Part of a small language model's weights.
Training: a variant of Muon for these matrices, 107M tokens, 6632 steps.
MLP neurons of a small language model. Each row is named by its layer, matrix (up: input weights) and neuron, and shows model dimensions 32-159. Each number is 128 + 32 x the weight over its row's rms, rounded and kept within 0 to 255.
After each neuron's rows, "fires on" lists the tokens most often at its 100 highest values on Wikipedia text that the model never trained on.

L2.up422 [155 156 143  76  97 134 201 127 133 172  95 164 161 147  93 133 161  82 144  76 140 112 130 164 120 182 158 112 124 123 136 174  83 146 117  65 137 123 123 129 106 163  80  90 178 182 158 161 123 114  81 110  83 104 165 110 167 183 105 167 125  74  75 105 167 149 162 116 154 124  91 189 125  88 118 132 134 179 138  96 101 104 100 107  99  85 157  76 135 165 112 149 132 109  95 159 101 151  84 142 105 160 187 145  98 180 162 179 100  89 105 125 174 112 145 111 137 132 137  76  86  93 112 151  88 110 138 165]
fires on: " v", " it"

L2.up645 [100 199  61 155 132 106 173 126  96 151 144  87 144 138 113 126 191 136 125 141 132  69 171 109 123 116 133 113 137 110 104 116 115  68 115 105 149 147 154  88 113 108 102  80 149 131 109 121 149 185 125 195 136  58  72 130 207 148 118  90  92 108  96 105 180 160 156  73  92 120 134  86 144 150 146 179 148 126 119 147  89 156 137  84 141 143 158  83 111 177 105 174 143  80 129 191 159 107  96  54 132 151 155  89 125  94 114 153 144 118  78 120 160 145 139 158 171 128 141  77 139  99  96 134 101 163 134 123]
fires on: " a", " =\n\n", " v", " h"

L2.up177 [157 115 163 142 153  39 141 129 190 115 112 121 177  75 178 121 130 185 148 165  85 105  98 135 104 150 189  79 150 199 157 113 113 116 125 160 104 145 112 111  75 178 103 115 191  90 187 146 116 170 151 148 109 110 170 137 138  85 165 135  99  94 182 143 141 108 120 155  97 116  48 184  79  68 117 110 119  97 102 139 147 123 135 181  89  93  92 107 116 147 176 147 114 176  94 128  93 117 124 191 120 123  77 131 117 163  91 139  85 131 181 121  91 127 156  43 167 129 137 141 157 102  98 127 163 175  88 138]
fires on: "ter", "=", "==", "ir", "\n\n", " sec"

L2.up682 [138 169 169 161 155 100  89 123 129 143  99 123 183  61  84 152  81 134 122 135 121 170 125 123 130 179 135 128 109 132 146 167  95 149  58 197 107  96  68 111 126 188 159 139 122 101 120 128 137 157  67 159 146 108 167 147 156 137 100  86 117 131  96 169 137 155 159  90 130 145 130 102 135 168  78 132 133 131 107 144 136 163 189 144 122  96  94 161 100 176 132 140 171 146 149 153 189 103  80 193 139  75  82 123 186 169 157  98 130 134 104  87  86 125 153  78 124 166 140 141 128 112 158 136 123  71 172  72]
fires on: " sec", "|---|---|---|---", "|---|---"

L2.up543 [139 123 166 109 157  69  97 143 103 166 156 144 145 108  77 163 132 155 146 177 124 103 143 105 141 112 168 131 163 115 160 158 138 162 147 168  98  55  80 158 118 108 104 153  69  92 108  95 115  77 149 111 154 110 166  83 169 121 103 124 136 110 143 129 150 164 129 123 143 146  85 134 137 183 156 116 161 147 165  81  97 172 121 177 167 140 136  67 186 113 108 158 143 113 112  43 121 173 118 181 146 117 125 113 135 118 178 114 115 129 105  76 121 133 132  83 194 109 124  86 111 149  70 106 122 173 127  96]
fires on: "=", "\n\n", " that", "The", " =\n\n", " this"

L2.up319 [188 119 174 172  48 106 112 127 104 132 163 138 180 100  86 128 132 108 118 106 152  71 153 101 114 141 161 133 104 101 118 204 112 128 115 195  93 108  87 179 169  99 168  95 171 118  94 126 112  87 119 162 150 112 150 148  75  98  76 111 103 150 141 150 153 111 135  86  99 116  78 169  72 144 153 126 163 120 137 141 105 114 114 125 183 113 156 113  95 106  63 134 166  98 187 161 118 153 120 173 148  95 127 151 121 159 101 143  96  78 103 160 194 143 158 102 169 109 150 156 131 139 152 105 109 149  97  84]
fires on: "ount", " Count", " one", " part", "|---|---"

L2.up216 [156 217 115 127 110  84  89 145 117 158 130  98 131 138 143 119 117  94  84 175 126 174 100  68 104 107  89 108 135 139 127 163 112 130 127  98 176 128 133 164 106 138 158 140 117 116 134 115 150  86  59 142  73 157 181 111 138 127 183 103 102 159 177  63 122  64 162 168 163 107  99 104 116  84 115 159  85 100  80  90 146 139  62 154 166 157 174 141  96 156 152 202 158 155 122 163 147 165 145 150 106 133 125  95 166 139 123 137 109 116 151 127  73  94  94 108 132 129  77 144 216 131  86 103 108 114 185 116]
fires on: "ter", " as", " or", "ward", "s", ","

L2.up94 [152 167 148  66 112 139 127  66 161 108 126 162 197  78 125 199  41  83 147  76  89 134 128 151 124 189 153 109  89 104 159 136 127 115 121 149 107 100 177  94 106 110  87 123  97  91 131 161  99 179 158 103 158 109 109  94  99  97 122 155 119 120 160 121  44 178 161 161 169  96 142 114 130 163 198 139 130 144 116 122 105 156 159 121 172 124 116 120  91 169 142  77 113 182 139 110 146 168 144 113 195 117 106  95  93 106  95  97 151 195 128 114 135 118 185 128 187 131 103 108 149 106  90 207 138 100 120 132]
fires on: " comp", " comm", "og", " pol", " col"

L2.up323 [ 83  78 111  95 131 183 181 124 113 102 102 144 125 147 101 112 169 212 153 147 154 136 107  94  70 149  71 137 129 133 109 142 146  69  96  41 108 133 107 161  76 182 114 142 166 116 118 132 122 125  79 159 126 122 119  70 156 148  95 101  98 128 155  53 114 176 135 109 110 125 144 131  78  97 166 141 117 173 143 111 158 172 164 136 143  96 176 142  99 169 143 156 169  71 150  67 135 159  89 158  95 165 170 195 115 147 158 157 170 159 167 106 153 116 110 179 149 119 170  95  59  92 159 107 109 130 128 147]
fires on: "cc", " and", "ith", " it", "igh"

L2.up752 [136 151 150 185  63  83 122 114  95  98  88 174  88 103 127 127  81 146  95  82 138 116 117 103  94 191 153 141  89  99  90 115 116 143 115 129 146 114 137 118 136 135 171 124  99 128 130  74 166 171 199 159  97 165 167 125  86 147 106 125 114 219 137 112 125 143 117 145  57 186 223  97 122  85 160 116 143  98 153 107 143 189 124 136 129 132 131  92  98 138 151  70 107 142  88 206 138 103 127 176 140  75 175 109 124 199 159 128 179 163 124 145 138 100 126 146 138 178 121 171 120 129 140 118 129 146  80 118]
fires on: "2", "11", "°", "in", "i", "4"